config = dict(
    attn_scale=0.177,
    bias='none',
    beta1=0.95,
    lr_head=0.00374,
    schedule='wsd',
    final_lr_fraction=0.0,
    batch_tokens=32768,
    max_steps=5262,
)
MLP neurons of a small language model. Each row is named by its layer, matrix (up: input weights; down: output weights) and neuron, and shows model dimensions 64-191. Each number is 50 + 12 x the weight over its row's rms, rounded and kept within 0 to 99.
After each neuron's rows, "fires after" lists the tokens most often just before its 100 highest values on Wikipedia text that the model never trained on.

L3.up59:41 44 28 65 60 54 44 61 66 39 24 37 45 52 37 65 46 40 51 45 57 64 43 65 40 41 78 55 74 43 49 49 52 43 30 53 34 70 54 29 76 47 87 46 52 47 71 67 45 50 46 41 43 49 42 50 42 64 47 55 42 61 38 41 38 58 62 53 31 48 69 48 40 55 33 51 49 44 54 40 51 39 65 47 47 39 43 53 40 40 52 41 62 33 44 49 48 46 20 43 41 51 46 37 51 40 69 53 60 77 49 37 55 57 65 37 50 43 58 54 43 43 65 53 52 57 62 71
L3.down59:33 66 32 55 38 43 72 45 39 38 55 56 56 44 38 60 58 47 70 35 55 42 62 39 44 51 60 45 48 45 54 59 53 43 45 59 40 47 43 39 56 65 56 33 51 41 47 51 60 45 31 54 62 63 33 44 34 47 53 57 39 70 18 56 54 42 68 50 70 31 56 45 43 56 35 24 59 55 53 59 41 40 54 52 43 43 39 55 37 54 62 70 60 68 40 24 52 50 45 58 50 36 36 43 59 54 49 26 44 52 26 56 50 51 46 38 74 56 71 68 43 40 55 72 65 42 48 57
fires after: ".", "-", "N", "2", "L"

L3.up423:44 57 54 60 35 58 66 65 44 39 49 66 47 39 54 72 58 44 39 48 54 67 38 51 59 51 48 54 40 38 53 60 45 49 32 38 64 50 38 31 50 22 71 58 59 39 54 44 32 43 51 38 42 79 43 61 36 36 50 60 64 42 66 53 39 51 66 54 58 46 53 49 61 48 76 42 43 55 44 31 70 32 47 56 49 45 52 49 42 47 38 48 38 38 67 52 32 73 65 72 54 52 65 57 68 53 36 51 43 70 55 55 40 40 69 36 46 44 59 68 62 40 50 51 50 53 76 57
L3.down423:47 49 31 40 62 38 52 65 45 40 76 38 51 55 50 37 45 56 48 45 71 51 33 47 60 52 42 52 57 67 57 43 53 39 59 47 41 62 45 47 44 65 47 29 46 45 44 42 53 54 55 79 43 56 53 54 45 52 68 67 25 68 26 62 38 47 50 45 48 41 41 43 42 42 42 67 25 45 48 63 14 46 50 51 63 61 27 25 63 47 52 45 64 74 39 58 51 76 35 75 41 55 71 45 62 40 32 40 56 37 52 46 73 56 32 61 56 48 36 50 49 53 64 40 52 56 42 47
fires after: " di", " Vi", " vi", " Di", " f", "v"

L2.up650:39 47 67 42 63 44 57 45 54 57 59 71 23 52 50 61 65 42 45 33 50 73 35 62 30 84 57 49 45 63 67 41 35 62 38 38 66 69 31 22 57 39 57 41 32 57 61 42 69 58 25 34 58 43 54 33 47 63 57 48 33 56 65 67 58 53 54 35 49 52 65 49 43 58 56 69 45 41 48 68 54 46 48 62 35 42 43 46 33 42 53 75 73 43 49 68 32 50 51 40 65 62 21 68 53 60 39 51 50 57 61 67 45 41 54 43 51 38 48 43 51 54 34 31 51 42 72 65
L2.down650:43 47 41 57 45 58 49 46 66 51 63 57 55 34 37 79 40 67 56 53 58 58 67 73 50 55 19 45 61 49 52 46 42 40 48 59 57 64 24 67 37 36 49 65 47 41 33 40 55 40 24 60 69 45 55 53 49 65 50 58 51 56 32 41 44 52 50 54 45 38 57 43 55 64 46 43 66 58 64 65 53 51 39 28 59 43 49 47 49 43 32 66 64 44 69 48 42 68 67 69 52 64 47 46 29 33 35 57 59 88 39 43 50 32 32 28 51 41 46 45 40 34 42 24 60 52 57 49
fires after: " m", " di", "il", " M", "un"

L2.up137:40 54 55 71 51 39 37 50 69 52 40 59 48 59 29 34 50 39 57 47 61 63 36 49 41 59 57 39 42 53 54 38 52 44 49 41 46 44 20 48 54 73 49 52 49 70 47 50 49 61 52 62 73 66 83 57 47 52 65 57 57 38 13 43 42 61 49 60 30 44 62 33 47 50 59 59 21 63 35 37 52 51 48 37 72 57 47 34 52 36 38 39 55 48 30 54 55 47 57 47 65 47 47 63 62 39 62 47 60 72 46 78 39 32 40 45 55 47 33 66 45 46 33 49 66 66 39 42
L2.down137:48 59 70 53 39 64 48 52 34 34 40 66 48 59 41 47 44 50 87 34 40 52 61 66 53 57 36 57 55 29 45 65 19 57 49 57 57 67 47 77 63 73 44 63 39 47 46 51 43 76 48 66 47 49 39 35 37 42 06 40 37 48 73 39 53 38 52 45 46 28 45 52 59 60 41 50 42 36 64 42 56 67 57 48 34 54 52 49 56 51 55 58 75 72 51 43 26 82 52 54 45 61 46 51 25 54 42 44 47 42 54 45 72 34 50 62 54 53 43 42 54 35 59 38 30 32 56 64
fires after: "er", "ed", "un", " part", " m", "d"

L7.up817:51 58 43 45 72 77 48 61 60 46 75 44 31 62 50 31 69 46 53 58 42 60 55 63 45 57 38 56 44 55 41 55 51 65 62 66 44 49 43 24 55 58 57 57 51 45 50 66 48 52 35 61 37 64 42 53 80 47 52 50 60 59 58 34 63 35 50 46 61 42 63 52 54 44 77 38 53 43 62 63 39 58 48 47 33 34 54 46 27 42 34 66 53 44 37 32 39 36 51 59 49 33 58 35 18 31 58 46 56 48 40 60 67 68 68 62 57 75 51 48 53 48 53 21 71 39 56 29
L7.down817:44 57 38 59 51 35 25 70 62 52 43 63 48 57 41 64 20 36 42 69 43 56 34 34 53 56 71 47 45 61 48 43 71 50 41 54 43 40 41 62 56 55 43 50 54 52 62 25 35 51 59 33 54 60 60 48 51 57 40 35 52 31 45 56 50 71 47 38 60 58 38 56 58 54 60 48 41 48 21 54 68 33 36 78 57 40 64 67 38 48 46 54 54 52 74 65 52 58 41 66 50 45 46 49 38 70 52 49 41 80 53 53 33 53 45 36 47 36 52 36 28 40 60 38 37 54 41 72
fires after: " A", " O", " T", "T", "t"

L3.up63:83 56 58 41 25 46 63 43 49 55 39 53 58 55 54 56 43 77 40 54 84 50 33 46 19 52 49 64 82 42 43 65 31 52 35 65 49 63 43 56 44 46 48 39 40 54 58 25 46 53 56 80 64 48 71 51 57 48 65 47 55 30 52 51 66 57 54 69 41 62 34 31 42 51 31 64 53 34 36 49 50 48 49 51 47 31 70 36 49 53 40 53 50 47 44 55 51 51 52 48 32 39 40 63 42 67 45 60 57 64 63 36 56 56 62 56 40 46 62 60 53 54 62 48 55 30 41 44
L3.down63:39 49 66 54 63 33 49 40 55 39 52 58 53 15 47 54 50 48 50 31 56 52 54 51 64 33 47 55 53 54 41 46 44 46 61 69 25 36 23 63 44 54 41 47 47 54 39 59 32 42 65 67 57 45 31 67 64 58 68 57 56 40 45 59 50 54 62 76 39 46 56 54 55 56 45 60 43 81 75 57 48 69 51 61 21 65 52 36 27 76 55 57 35 42 39 43 40 52 52 62 34 64 59 36 74 32 46 59 59 54 38 43 57 49 52 59 40 39 35 56 31 57 52 43 46 36 64 54
fires after: " O", " F", " E", " Fa"

L4.up377:49 55 43 40 62 54 45 35 62 39 49 31 65 39 54 60 38 50 32 49 29 45 43 32 55 55 61 47 51 44 47 29 37 45 52 37 58 50 39 63 69 32 80 70 52 44 60 53 44 58 60 39 20 62 54 36 61 34 50 25 27 67 63 37 50 42 56 53 62 48 34 49 39 51 59 61 63 46 38 44 34 44 45 47 53 56 45 78 51 35 53 26 61 71 58 56 53 40 76 60 46 60 64 59 68 44 57 67 59 57 62 54 54 42 47 53 61 55 54 36 36 41 68 66 40 44 31 36
L4.down377:52 60 40 73 29 48 40 63 64 49 63 64 62 46 60 70 48 40 50 48 56 54 50 43 70 36 65 60 49 55 56 51 64 54 52 52 35 63 59 68 56 68 20 36 44 56 66 48 51 51 44 50 52 73 65 55 44 26 48 42 55 57 54 44 53 39 56 46 58 59 59 52 34 56 61 50 47 38 56 47 47 65 64 59 40 18 46 40 41 63 14 48 55 61 38 79 43 38 46 52 68 47 64 36 23 40 66 40 56 49 57 55 53 50 49 57 47 58 47 56 66 58 41 56 55 42 62 43
fires after: " Ro", "ro", "o", "ri", " El"

L2.up585:34 39 57 54 46 31 51 44 54 40 60 49 61 40 47 41 55 53 51 57 59 64 49 53 60 44 45 36 56 53 43 40 36 64 34 43 42 75 43 52 46 49 68 97 56 68 65 56 18 47 44 42 38 48 54 53 53 40 22 44 58 47 64 66 59 56 30 47 49 44 14 65 38 27 49 40 58 39 55 47 65 48 73 62 46 52 48 48 37 52 48 47 54 45 61 60 59 64 49 66 38 57 73 41 57 69 50 48 52 59 64 23 59 25 44 43 58 28 45 64 61 41 42 56 51 37 55 56
L2.down585:50 60 42 43 49 45 57 58 60 44 51 73 50 36 51 57 58 63 60 46 29 49 47 49 37 75 60 53 46 62 47 71 35 28 49 32 42 67 61 45 46 36 39 50 65 52 50 49 50 62 39 44 60 72 65 54 36 65 58 48 55 60 59 32 41 67 69 45 31 48 10 74 40 38 71 18 54 54 59 61 54 41 28 31 37 57 67 70 48 46 47 51 65 55 51 77 60 45 45 55 36 54 53 30 33 58 58 21 36 70 37 70 38 56 55 32 39 39 50 44 43 53 52 59 38 46 42 62
fires after: " A", " to", "ja", " Y", " do"

L4.up519:70 43 58 48 26 69 32 77 49 25 42 57 47 47 64 34 48 65 49 44 47 48 41 20 58 32 51 65 58 18 52 34 31 58 56 54 68 61 45 41 63 39 53 56 60 51 45 43 51 40 71 46 62 68 65 55 79 61 58 35 51 61 44 51 47 51 51 47 51 52 45 48 55 42 54 32 79 57 51 56 61 45 41 48 64 44 44 25 52 50 63 51 35 49 49 49 74 24 53 72 34 40 33 53 63 54 54 52 48 34 24 40 42 62 56 48 60 53 59 36 87 64 50 43 46 51 43 46
L4.down519:38 61 42 60 50 49 56 50 54 38 71 35 29 48 47 48 59 66 67 57 46 64 52 29 53 47 61 60 30 62 44 45 78 55 44 61 30 43 32 23 25 52 38 46 46 37 83 60 47 50 43 74 43 38 60 52 54 49 49 75 48 31 49 46 55 36 43 56 34 53 65 41 53 47 44 56 47 51 43 51 59 56 61 57 54 33 45 69 48 52 60 60 33 60 47 45 56 51 49 52 71 60 69 46 60 29 61 47 59 50 34 57 41 64 55 53 44 36 37 35 46 40 52 44 55 36 69 78
fires after: " E", " O", " Pro", "-", " Ar"

L4.up239:27 55 58 88 42 43 54 38 53 53 51 65 63 54 58 37 67 65 43 52 34 72 71 76 39 40 34 58 61 39 36 30 61 49 46 46 73 46 69 51 47 60 40 52 34 52 43 55 61 41 54 49 47 60 44 33 66 42 43 40 39 46 53 59 56 49 56 44 81 57 52 60 65 58 31 49 48 42 57 66 63 59 40 37 69 59 45 41 52 38 44 47 55 37 33 41 33 37 43 51 41 28 54 41 62 41 60 49 31 70 61 47 61 61 47 42 55 81 32 55 46 71 58 57 66 59 44 37
L4.down239:74 56 58 60 43 45 45 32 48 70 57 43 35 57 30 49 48 40 55 18 58 33 43 60 50 51 68 29 38 62 61 70 38 66 38 45 45 48 45 42 71 41 58 46 30 75 58 50 32 64 48 51 33 53 49 58 42 62 53 51 64 49 75 44 45 47 45 34 47 49 47 42 41 54 61 62 56 52 66 58 49 64 62 61 31 50 49 61 52 74 63 66 64 53 54 45 58 58 48 39 60 47 40 78 66 31 57 56 42 39 46 50 29 38 46 53 39 35 52 57 48 41 64 35 44 54 69 70
fires after: "le", "lu", "ho", "t", "o"

L4.up689:40 50 32 56 40 55 29 51 49 47 40 50 50 50 12 51 56 61 46 77 54 64 71 29 64 64 50 56 46 52 75 49 68 47 52 41 69 44 40 57 37 47 47 58 67 55 60 44 38 53 52 65 44 50 43 49 67 59 46 58 54 55 59 74 49 42 29 37 57 64 43 67 53 48 49 39 52 30 67 68 39 32 49 65 65 29 22 62 52 62 60 31 60 53 47 63 43 57 29 57 58 40 55 65 53 79 40 49 37 40 63 22 31 48 56 54 46 47 54 45 44 63 54 51 53 48 59 85
L4.down689:50 56 29 41 14 47 42 70 40 56 50 58 55 52 54 56 55 40 27 57 36 53 39 51 58 41 40 58 41 30 32 53 59 61 44 40 23 49 53 45 36 48 44 45 36 49 63 52 48 62 72 50 40 53 62 54 60 61 66 52 46 30 55 37 71 59 51 46 44 39 53 46 44 39 65 36 47 54 46 44 65 59 69 52 51 55 34 57 48 60 52 79 33 75 34 61 50 39 46 59 50 54 65 29 62 43 65 34 68 47 69 56 71 66 85 34 59 30 62 52 38 45 52 69 45 36 49 54
fires after: " ", " Ru", "ro", "li", "ri"

L7.up718:51 52 64 48 22 49 43 60 45 63 47 36 53 69 72 65 58 80 50 51 50 35 63 57 51 58 41 29 46 40 56 67 54 57 70 47 50 37 48 67 64 72 63 57 52 60 66 63 44 34 42 68 31 24 68 60 53 47 61 44 42 35 39 39 75 56 44 49 43 38 32 50 42 30 65 70 64 41 45 54 41 66 29 50 57 56 56 48 69 37 32 41 47 50 53 31 33 50 37 30 69 51 56 56 45 42 38 17 48 55 49 45 46 45 46 64 49 33 54 58 79 48 54 68 34 36 41 49
L7.down718:35 34 52 33 59 59 49 63 62 36 45 62 68 45 34 48 41 39 52 43 64 30 41 55 64 50 51 54 58 40 56 56 62 58 54 40 68 61 68 44 49 36 51 48 48 39 60 50 66 55 41 41 51 52 33 55 55 39 51 63 55 63 41 37 47 36 57 51 26 45 49 62 42 65 61 56 16 43 42 50 51 61 39 46 51 50 22 68 48 46 71 53 47 60 64 56 43 36 64 51 54 51 69 37 74 68 44 45 54 41 74 61 44 59 25 58 28 46 56 36 24 60 27 37 55 50 40 33
fires after: " ", "n", "-", " M", "k"

L4.up438:29 65 55 52 28 33 59 88 51 30 32 35 43 52 54 48 53 49 56 63 68 47 22 72 65 35 52 46 63 37 38 50 51 59 45 51 57 34 34 36 32 56 77 41 57 68 60 48 45 70 59 49 34 50 44 67 49 35 31 49 40 51 42 49 63 58 56 40 57 59 36 57 60 42 61 71 46 44 56 34 40 47 55 68 57 43 72 51 37 54 61 61 59 54 25 70 53 28 54 52 54 30 62 57 37 35 46 64 45 52 55 39 60 69 57 46 56 46 36 46 49 39 59 54 40 64 52 53
L4.down438:60 49 44 30 45 46 59 47 66 27 53 43 18 17 30 38 72 53 51 35 53 50 66 52 52 51 46 55 63 45 54 51 55 45 69 65 61 41 45 50 31 47 43 54 53 61 35 61 45 64 64 63 47 42 53 42 41 53 47 63 60 50 45 46 50 39 55 70 32 50 69 53 38 65 58 23 54 43 51 65 49 57 57 45 60 61 43 62 24 46 70 56 39 41 55 48 45 80 48 38 62 53 48 49 57 54 33 16 51 56 63 42 48 37 40 61 47 39 40 64 53 62 51 55 62 64 32 59
fires after: "A", " Na", " Ja", " An", " Ca", " Ma"

L3.up402:41 62 32 46 63 50 43 41 54 63 34 60 29 58 43 60 54 42 79 52 41 52 42 46 45 56 54 65 71 50 57 42 44 50 48 57 52 39 49 41 55 53 36 57 29 64 50 48 68 39 36 80 49 45 62 44 66 58 22 35 43 43 58 37 40 49 61 71 48 42 57 48 37 44 55 53 58 50 59 42 36 49 45 56 67 51 47 53 50 49 72 30 57 45 80 67 40 51 67 52 46 31 45 55 56 59 45 51 39 88 58 51 82 52 43 90 33 64 60 41 59 46 50 72 41 36 33 49
L3.down402:60 57 59 54 42 47 37 55 44 57 60 49 41 47 71 35 63 40 36 77 42 41 58 63 57 57 52 31 46 64 35 20 71 44 52 56 51 54 41 54 51 63 52 46 45 53 68 37 36 50 41 52 55 74 63 40 50 56 70 49 71 55 63 51 33 70 50 44 56 41 34 57 52 41 57 47 62 41 29 17 51 35 36 45 62 53 44 57 51 69 57 36 73 61 56 41 64 44 55 39 39 63 61 37 47 53 57 55 29 57 63 63 36 55 56 41 64 39 61 65 69 50 46 39 36 50 54 39
fires after: " T", " P", "T", " O", "k"

L7.up248:37 47 48 57 63 43 40 44 70 50 40 58 53 58 53 40 32 66 50 59 48 35 56 38 42 35 58 64 33 48 30 46 32 66 62 59 60 44 67 46 52 44 44 66 43 64 41 54 41 50 31 79 70 31 43 71 65 46 32 34 54 42 24 43 39 63 61 57 61 69 75 60 47 60 53 57 69 35 50 56 40 57 56 38 54 42 46 71 73 59 27 62 45 46 71 44 65 53 54 54 74 66 42 57 27 38 45 37 37 21 62 43 64 38 48 34 52 49 49 49 51 39 41 63 46 40 35 57
L7.down248:46 36 56 54 51 42 44 62 25 55 56 45 62 48 68 36 67 33 61 55 59 61 44 59 56 56 45 44 47 49 46 41 57 39 66 75 51 38 56 44 69 78 57 62 53 53 43 59 37 52 35 45 52 32 50 46 48 42 52 39 47 28 32 52 64 54 51 67 37 39 61 62 59 45 39 85 42 40 35 50 36 45 39 80 28 54 25 33 63 45 55 47 34 48 68 41 41 49 53 57 62 33 61 54 63 48 72 54 39 52 84 39 51 61 42 55 59 39 44 56 26 59 44 39 53 57 57 56
fires after: "e", "en", " an", "n", "th", " "

L7.up837:43 33 30 61 37 53 40 51 48 38 64 30 54 61 68 51 67 82 55 59 53 46 39 33 63 41 64 52 49 41 60 44 42 39 48 36 46 50 49 35 39 42 56 50 63 40 81 61 40 42 65 58 55 51 54 46 50 67 44 66 44 63 54 49 50 25 61 35 35 65 42 74 57 38 31 32 31 55 59 49 60 61 49 54 36 22 57 36 54 50 57 40 58 60 50 35 51 46 43 67 52 46 33 52 65 42 55 60 49 40 42 69 43 49 59 49 37 28 55 50 48 55 65 90 39 68 48 33
L7.down837:49 72 33 46 62 38 50 62 50 26 39 45 47 53 49 57 48 43 37 42 64 58 55 55 45 45 58 60 33 07 31 38 63 45 42 40 56 63 52 58 56 46 48 50 50 35 58 51 46 49 44 41 59 52 55 62 49 72 57 62 56 70 51 54 43 63 69 63 47 58 43 53 53 45 53 62 47 50 53 62 54 48 49 30 52 50 57 54 58 42 33 37 43 41 44 43 46 53 68 65 35 35 32 64 29 70 47 35 73 28 59 55 36 46 51 33 47 52 57 60 40 47 51 34 37 50 58 37
fires after: ".", " the", " that", "ri", "li", "mit"

L4.up463:44 30 71 58 23 51 43 51 59 39 51 44 79 52 59 65 50 35 60 51 55 41 57 57 51 66 43 70 51 66 48 49 49 54 62 25 41 63 59 50 64 37 41 67 66 40 35 47 32 57 45 44 36 52 33 38 55 46 48 55 68 42 54 37 40 62 37 47 59 48 57 47 46 64 55 49 44 59 31 51 41 45 43 59 42 65 59 49 39 63 73 60 52 60 67 33 35 73 35 47 21 51 35 36 78 44 75 60 60 43 58 52 42 45 56 56 52 31 45 49 38 56 48 51 56 49 38 52
L4.down463:47 51 39 62 43 59 75 49 58 49 59 56 46 57 34 53 66 66 66 43 70 57 61 40 39 46 55 62 53 53 60 39 48 23 37 47 54 55 60 52 41 51 27 54 55 67 41 40 43 45 52 52 50 63 46 39 75 26 59 67 42 58 39 60 65 42 33 48 34 45 36 47 42 70 51 48 55 60 57 57 22 70 39 55 36 57 43 48 71 57 31 52 41 52 49 44 40 40 42 48 52 51 77 35 67 41 45 33 56 36 32 67 39 54 54 50 40 40 75 61 29 45 51 31 38 71 43 48
fires after: " pro", "p", "f", " ex", "tro", "if"

L9.up744:67 39 56 54 58 25 41 35 19 59 61 41 67 60 60 47 65 58 43 54 71 44 53 51 63 55 32 57 48 69 53 51 45 37 82 36 52 55 59 55 71 38 75 29 48 64 55 59 43 30 88 56 45 45 48 35 33 69 41 37 69 66 58 47 56 57 29 25 38 41 56 39 52 44 51 65 45 45 28 54 56 59 63 43 52 66 42 68 49 61 43 42 34 47 50 64 25 55 46 43 56 55 45 37 60 61 64 53 41 54 50 51 47 45 32 40 43 40 56 59 58 61 65 40 52 60 40 45
L9.down744:43 37 69 49 26 79 64 54 73 53 38 57 56 49 39 54 63 50 46 34 60 31 51 57 54 34 56 59 65 48 51 81 50 45 64 61 70 54 41 61 38 40 57 36 58 44 48 45 50 30 46 45 58 58 57 53 41 29 31 48 71 35 42 40 31 48 54 53 63 33 51 40 75 40 48 58 69 68 54 73 76 39 41 69 48 35 50 41 50 47 59 54 43 61 43 54 51 55 40 55 45 63 57 49 50 61 51 66 53 58 46 54 48 33 51 33 37 49 64 54 51 50 64 36 38 41 53 42
fires after: " |", "-", ",", "h", "n", "ed"

L2.up320:33 41 38 38 43 51 51 56 60 48 46 53 56 41 49 42 16 57 49 40 55 68 31 55 40 45 34 61 60 54 42 63 53 48 54 51 47 62 36 45 36 56 61 42 52 37 52 59 45 48 48 60 69 31 31 56 27 51 43 37 28 59 62 77 40 29 50 42 59 51 43 43 57 30 45 47 50 31 61 31 46 60 61 44 41 49 64 67 59 42 67 36 46 66 62 40 38 60 07 61 46 61 45 54 54 51 66 76 53 53 44 55 40 67 56 38 26 44 39 45 69 37 49 58 39 40 61 75
L2.down320:50 41 54 74 39 64 58 69 42 59 51 73 39 46 59 64 65 56 40 60 57 46 63 35 48 43 68 49 27 44 55 45 64 40 43 40 42 46 56 37 64 59 64 55 38 48 31 51 57 34 48 49 60 71 75 22 50 45 40 59 52 53 54 57 45 55 50 77 51 57 65 63 64 58 52 55 65 67 53 45 77 42 46 46 64 37 47 56 45 55 53 53 48 41 49 46 45 66 47 31 68 58 56 38 28 36 56 43 26 52 57 60 49 32 48 62 62 56 41 42 50 58 48 42 54 88 61 49
fires after: "\n", " =", ".", "=="

L4.up824:33 69 18 48 53 50 47 69 71 58 46 49 54 61 52 59 32 62 33 35 25 59 40 31 45 54 48 64 76 38 58 42 59 52 41 39 50 51 48 48 66 58 68 56 37 47 58 57 54 43 32 26 58 41 56 55 59 35 65 62 35 56 48 50 42 39 56 65 76 51 60 56 44 58 25 60 47 30 63 44 47 38 36 55 68 55 45 35 51 16 60 66 63 31 55 56 52 53 36 63 62 45 47 63 47 46 39 64 32 58 64 50 38 44 44 32 35 52 39 64 77 47 46 66 39 40 69 25
L4.down824:43 54 27 48 38 46 44 46 65 56 54 65 64 30 54 48 38 64 30 44 69 49 59 40 42 69 55 58 54 17 56 58 54 24 43 55 39 59 44 32 42 44 42 43 40 27 44 42 51 50 55 52 85 58 69 54 35 60 47 48 50 53 60 44 49 35 55 62 60 50 70 36 57 43 42 53 35 48 62 43 46 59 52 45 62 65 36 54 43 37 44 43 58 67 48 47 31 57 49 69 31 63 41 47 46 38 34 36 53 54 54 49 40 57 61 52 70 43 48 68 41 47 40 17 51 56 49 57
fires after: ".", " vi"

L3.up657:31 60 42 54 52 47 43 58 50 49 64 40 53 65 62 58 38 61 25 43 60 62 44 29 60 49 66 43 32 35 55 48 52 54 60 38 64 50 74 36 46 56 15 60 40 43 47 51 35 44 69 60 59 59 55 45 33 44 86 60 50 40 53 45 81 48 73 71 60 45 41 41 30 45 44 64 59 54 52 34 48 45 53 69 48 85 61 59 49 48 61 44 45 56 60 61 50 63 65 52 34 37 52 39 47 43 45 49 50 64 49 44 35 34 41 26 58 48 51 38 50 42 55 48 51 30 57 64
L3.down657:25 53 69 60 28 57 51 60 54 61 56 76 38 53 52 82 61 55 55 64 46 49 36 41 43 54 54 58 48 51 32 70 47 50 59 58 56 47 49 26 34 31 62 41 24 80 52 59 66 52 71 46 52 49 59 52 45 52 60 56 53 49 38 44 57 72 64 36 56 51 27 59 44 59 57 35 19 51 57 40 73 49 47 47 45 54 62 51 61 34 57 47 38 43 37 58 59 41 62 69 44 64 39 38 35 50 43 60 69 52 76 22 51 38 38 51 42 61 55 50 32 50 46 49 65 26 28 47
fires after: " V", " Y", "ja", " Gu", " Na", "h"

L4.up668:38 70 51 52 64 48 81 72 33 48 47 50 51 47 34 49 63 41 38 53 37 45 58 48 59 39 44 34 68 53 46 70 75 59 48 53 39 42 56 42 33 66 53 54 23 33 58 51 34 57 73 61 50 57 52 41 47 42 49 55 51 49 30 60 65 42 56 20 50 54 45 58 53 46 55 59 48 40 62 49 55 48 63 56 80 53 53 64 41 41 38 41 46 51 49 39 32 42 38 44 64 28 41 44 39 38 51 63 71 24 49 69 51 53 59 62 56 51 61 67 51 46 38 72 47 57 38 57
L4.down668:54 59 47 71 50 75 51 50 38 40 61 57 68 54 54 64 55 57 50 53 65 44 55 37 44 54 59 66 29 39 40 44 38 41 60 43 71 48 60 49 37 22 64 66 64 78 32 38 62 50 32 44 55 48 53 71 49 55 38 58 44 59 56 43 42 41 43 22 61 67 67 51 34 52 51 36 40 48 37 54 59 36 55 55 64 54 36 73 44 59 54 56 46 43 59 31 57 32 43 52 77 59 41 57 47 44 46 41 49 59 50 39 48 54 43 53 50 57 72 61 43 72 64 49 63 55 35 62
fires after: " An", "al", " La", "an", " Ca", " Al"

L7.up341:50 31 30 59 38 66 69 56 47 25 45 61 46 79 35 53 35 60 15 46 54 58 45 43 54 52 70 55 60 29 46 59 60 58 57 64 48 27 45 44 32 46 65 33 69 34 44 55 52 40 52 43 45 38 38 43 53 69 47 57 49 34 41 64 53 44 61 55 47 50 68 47 52 41 48 53 51 32 40 63 42 56 45 26 60 82 57 68 48 39 43 43 34 50 43 50 49 46 49 43 53 56 77 32 49 67 61 48 64 60 29 55 52 78 54 41 51 60 18 42 35 47 51 37 43 38 60 51
L7.down341:50 46 54 53 55 47 39 34 51 58 77 34 46 14 60 42 77 48 59 55 46 30 76 66 40 42 47 49 60 36 51 45 41 70 39 57 08 38 55 65 64 50 44 60 33 48 64 55 37 50 70 69 61 55 63 65 39 43 50 42 32 54 41 68 49 55 30 44 34 49 60 55 42 39 52 46 44 26 65 44 46 68 58 59 39 49 43 47 48 56 46 33 52 47 51 42 52 47 49 48 33 44 35 47 37 49 43 68 53 78 67 62 62 53 43 29 56 46 60 40 74 47 32 47 58 66 54 56
fires after: "ra", " Ma", " Pa", " Ra", "am", " Ba"

L4.up588:64 52 64 29 41 58 51 36 19 55 38 18 59 58 75 44 46 41 45 54 45 68 39 55 51 61 51 33 59 47 40 56 24 40 68 58 57 41 39 42 41 26 38 46 45 35 70 51 54 61 60 43 48 43 34 65 38 56 52 37 65 56 44 67 49 61 56 52 57 64 62 53 51 53 55 61 40 41 65 60 51 64 69 47 50 45 50 62 42 47 76 47 50 35 56 51 49 75 22 53 61 43 68 51 58 64 50 67 51 55 59 41 07 39 47 50 36 36 55 48 34 45 61 58 44 67 60 57
L4.down588:55 63 71 34 39 55 69 70 57 54 35 74 49 56 55 47 33 59 35 55 37 46 41 53 33 44 21 46 68 53 72 61 44 52 60 44 53 39 39 56 60 38 41 46 35 46 49 35 50 70 51 19 57 49 53 51 31 71 51 31 43 40 55 57 33 50 55 28 69 52 59 44 61 86 63 51 54 67 44 58 46 61 52 42 61 49 53 60 63 49 56 53 49 55 65 38 68 45 59 51 60 69 55 39 62 38 31 61 50 42 39 37 56 46 39 62 44 55 45 70 58 55 28 49 54 43 57 48
fires after: " ", " the", " in", " |", "-", "|"

L7.up637:55 41 53 78 37 65 62 46 34 50 46 41 43 27 68 59 43 40 42 65 45 38 30 72 79 44 47 44 64 50 61 58 59 39 46 52 41 50 18 57 47 30 56 43 50 60 42 40 35 64 77 31 62 57 62 60 25 54 40 63 36 67 65 54 77 45 35 41 49 69 45 42 33 38 40 30 62 41 63 51 64 72 74 30 85 54 28 53 48 53 51 31 43 47 44 32 49 51 61 46 44 56 49 55 45 38 66 39 53 48 37 54 64 54 52 50 58 44 34 32 49 41 45 52 51 59 52 59
L7.down637:66 40 39 62 73 50 35 44 61 31 54 51 36 46 54 79 51 57 50 40 64 50 21 44 52 56 59 71 69 57 29 55 69 41 67 43 33 46 67 39 60 48 62 41 67 33 49 44 41 33 39 57 43 55 46 58 46 48 28 53 55 50 47 67 53 60 61 41 17 46 51 32 39 52 53 53 30 19 53 51 58 68 68 50 65 62 61 59 48 46 44 74 48 43 48 40 57 55 37 55 47 58 47 50 67 36 45 43 33 67 71 54 65 68 57 65 38 61 60 41 43 63 40 57 28 51 54 50
fires after: "or", "er", "re", "r", " Car"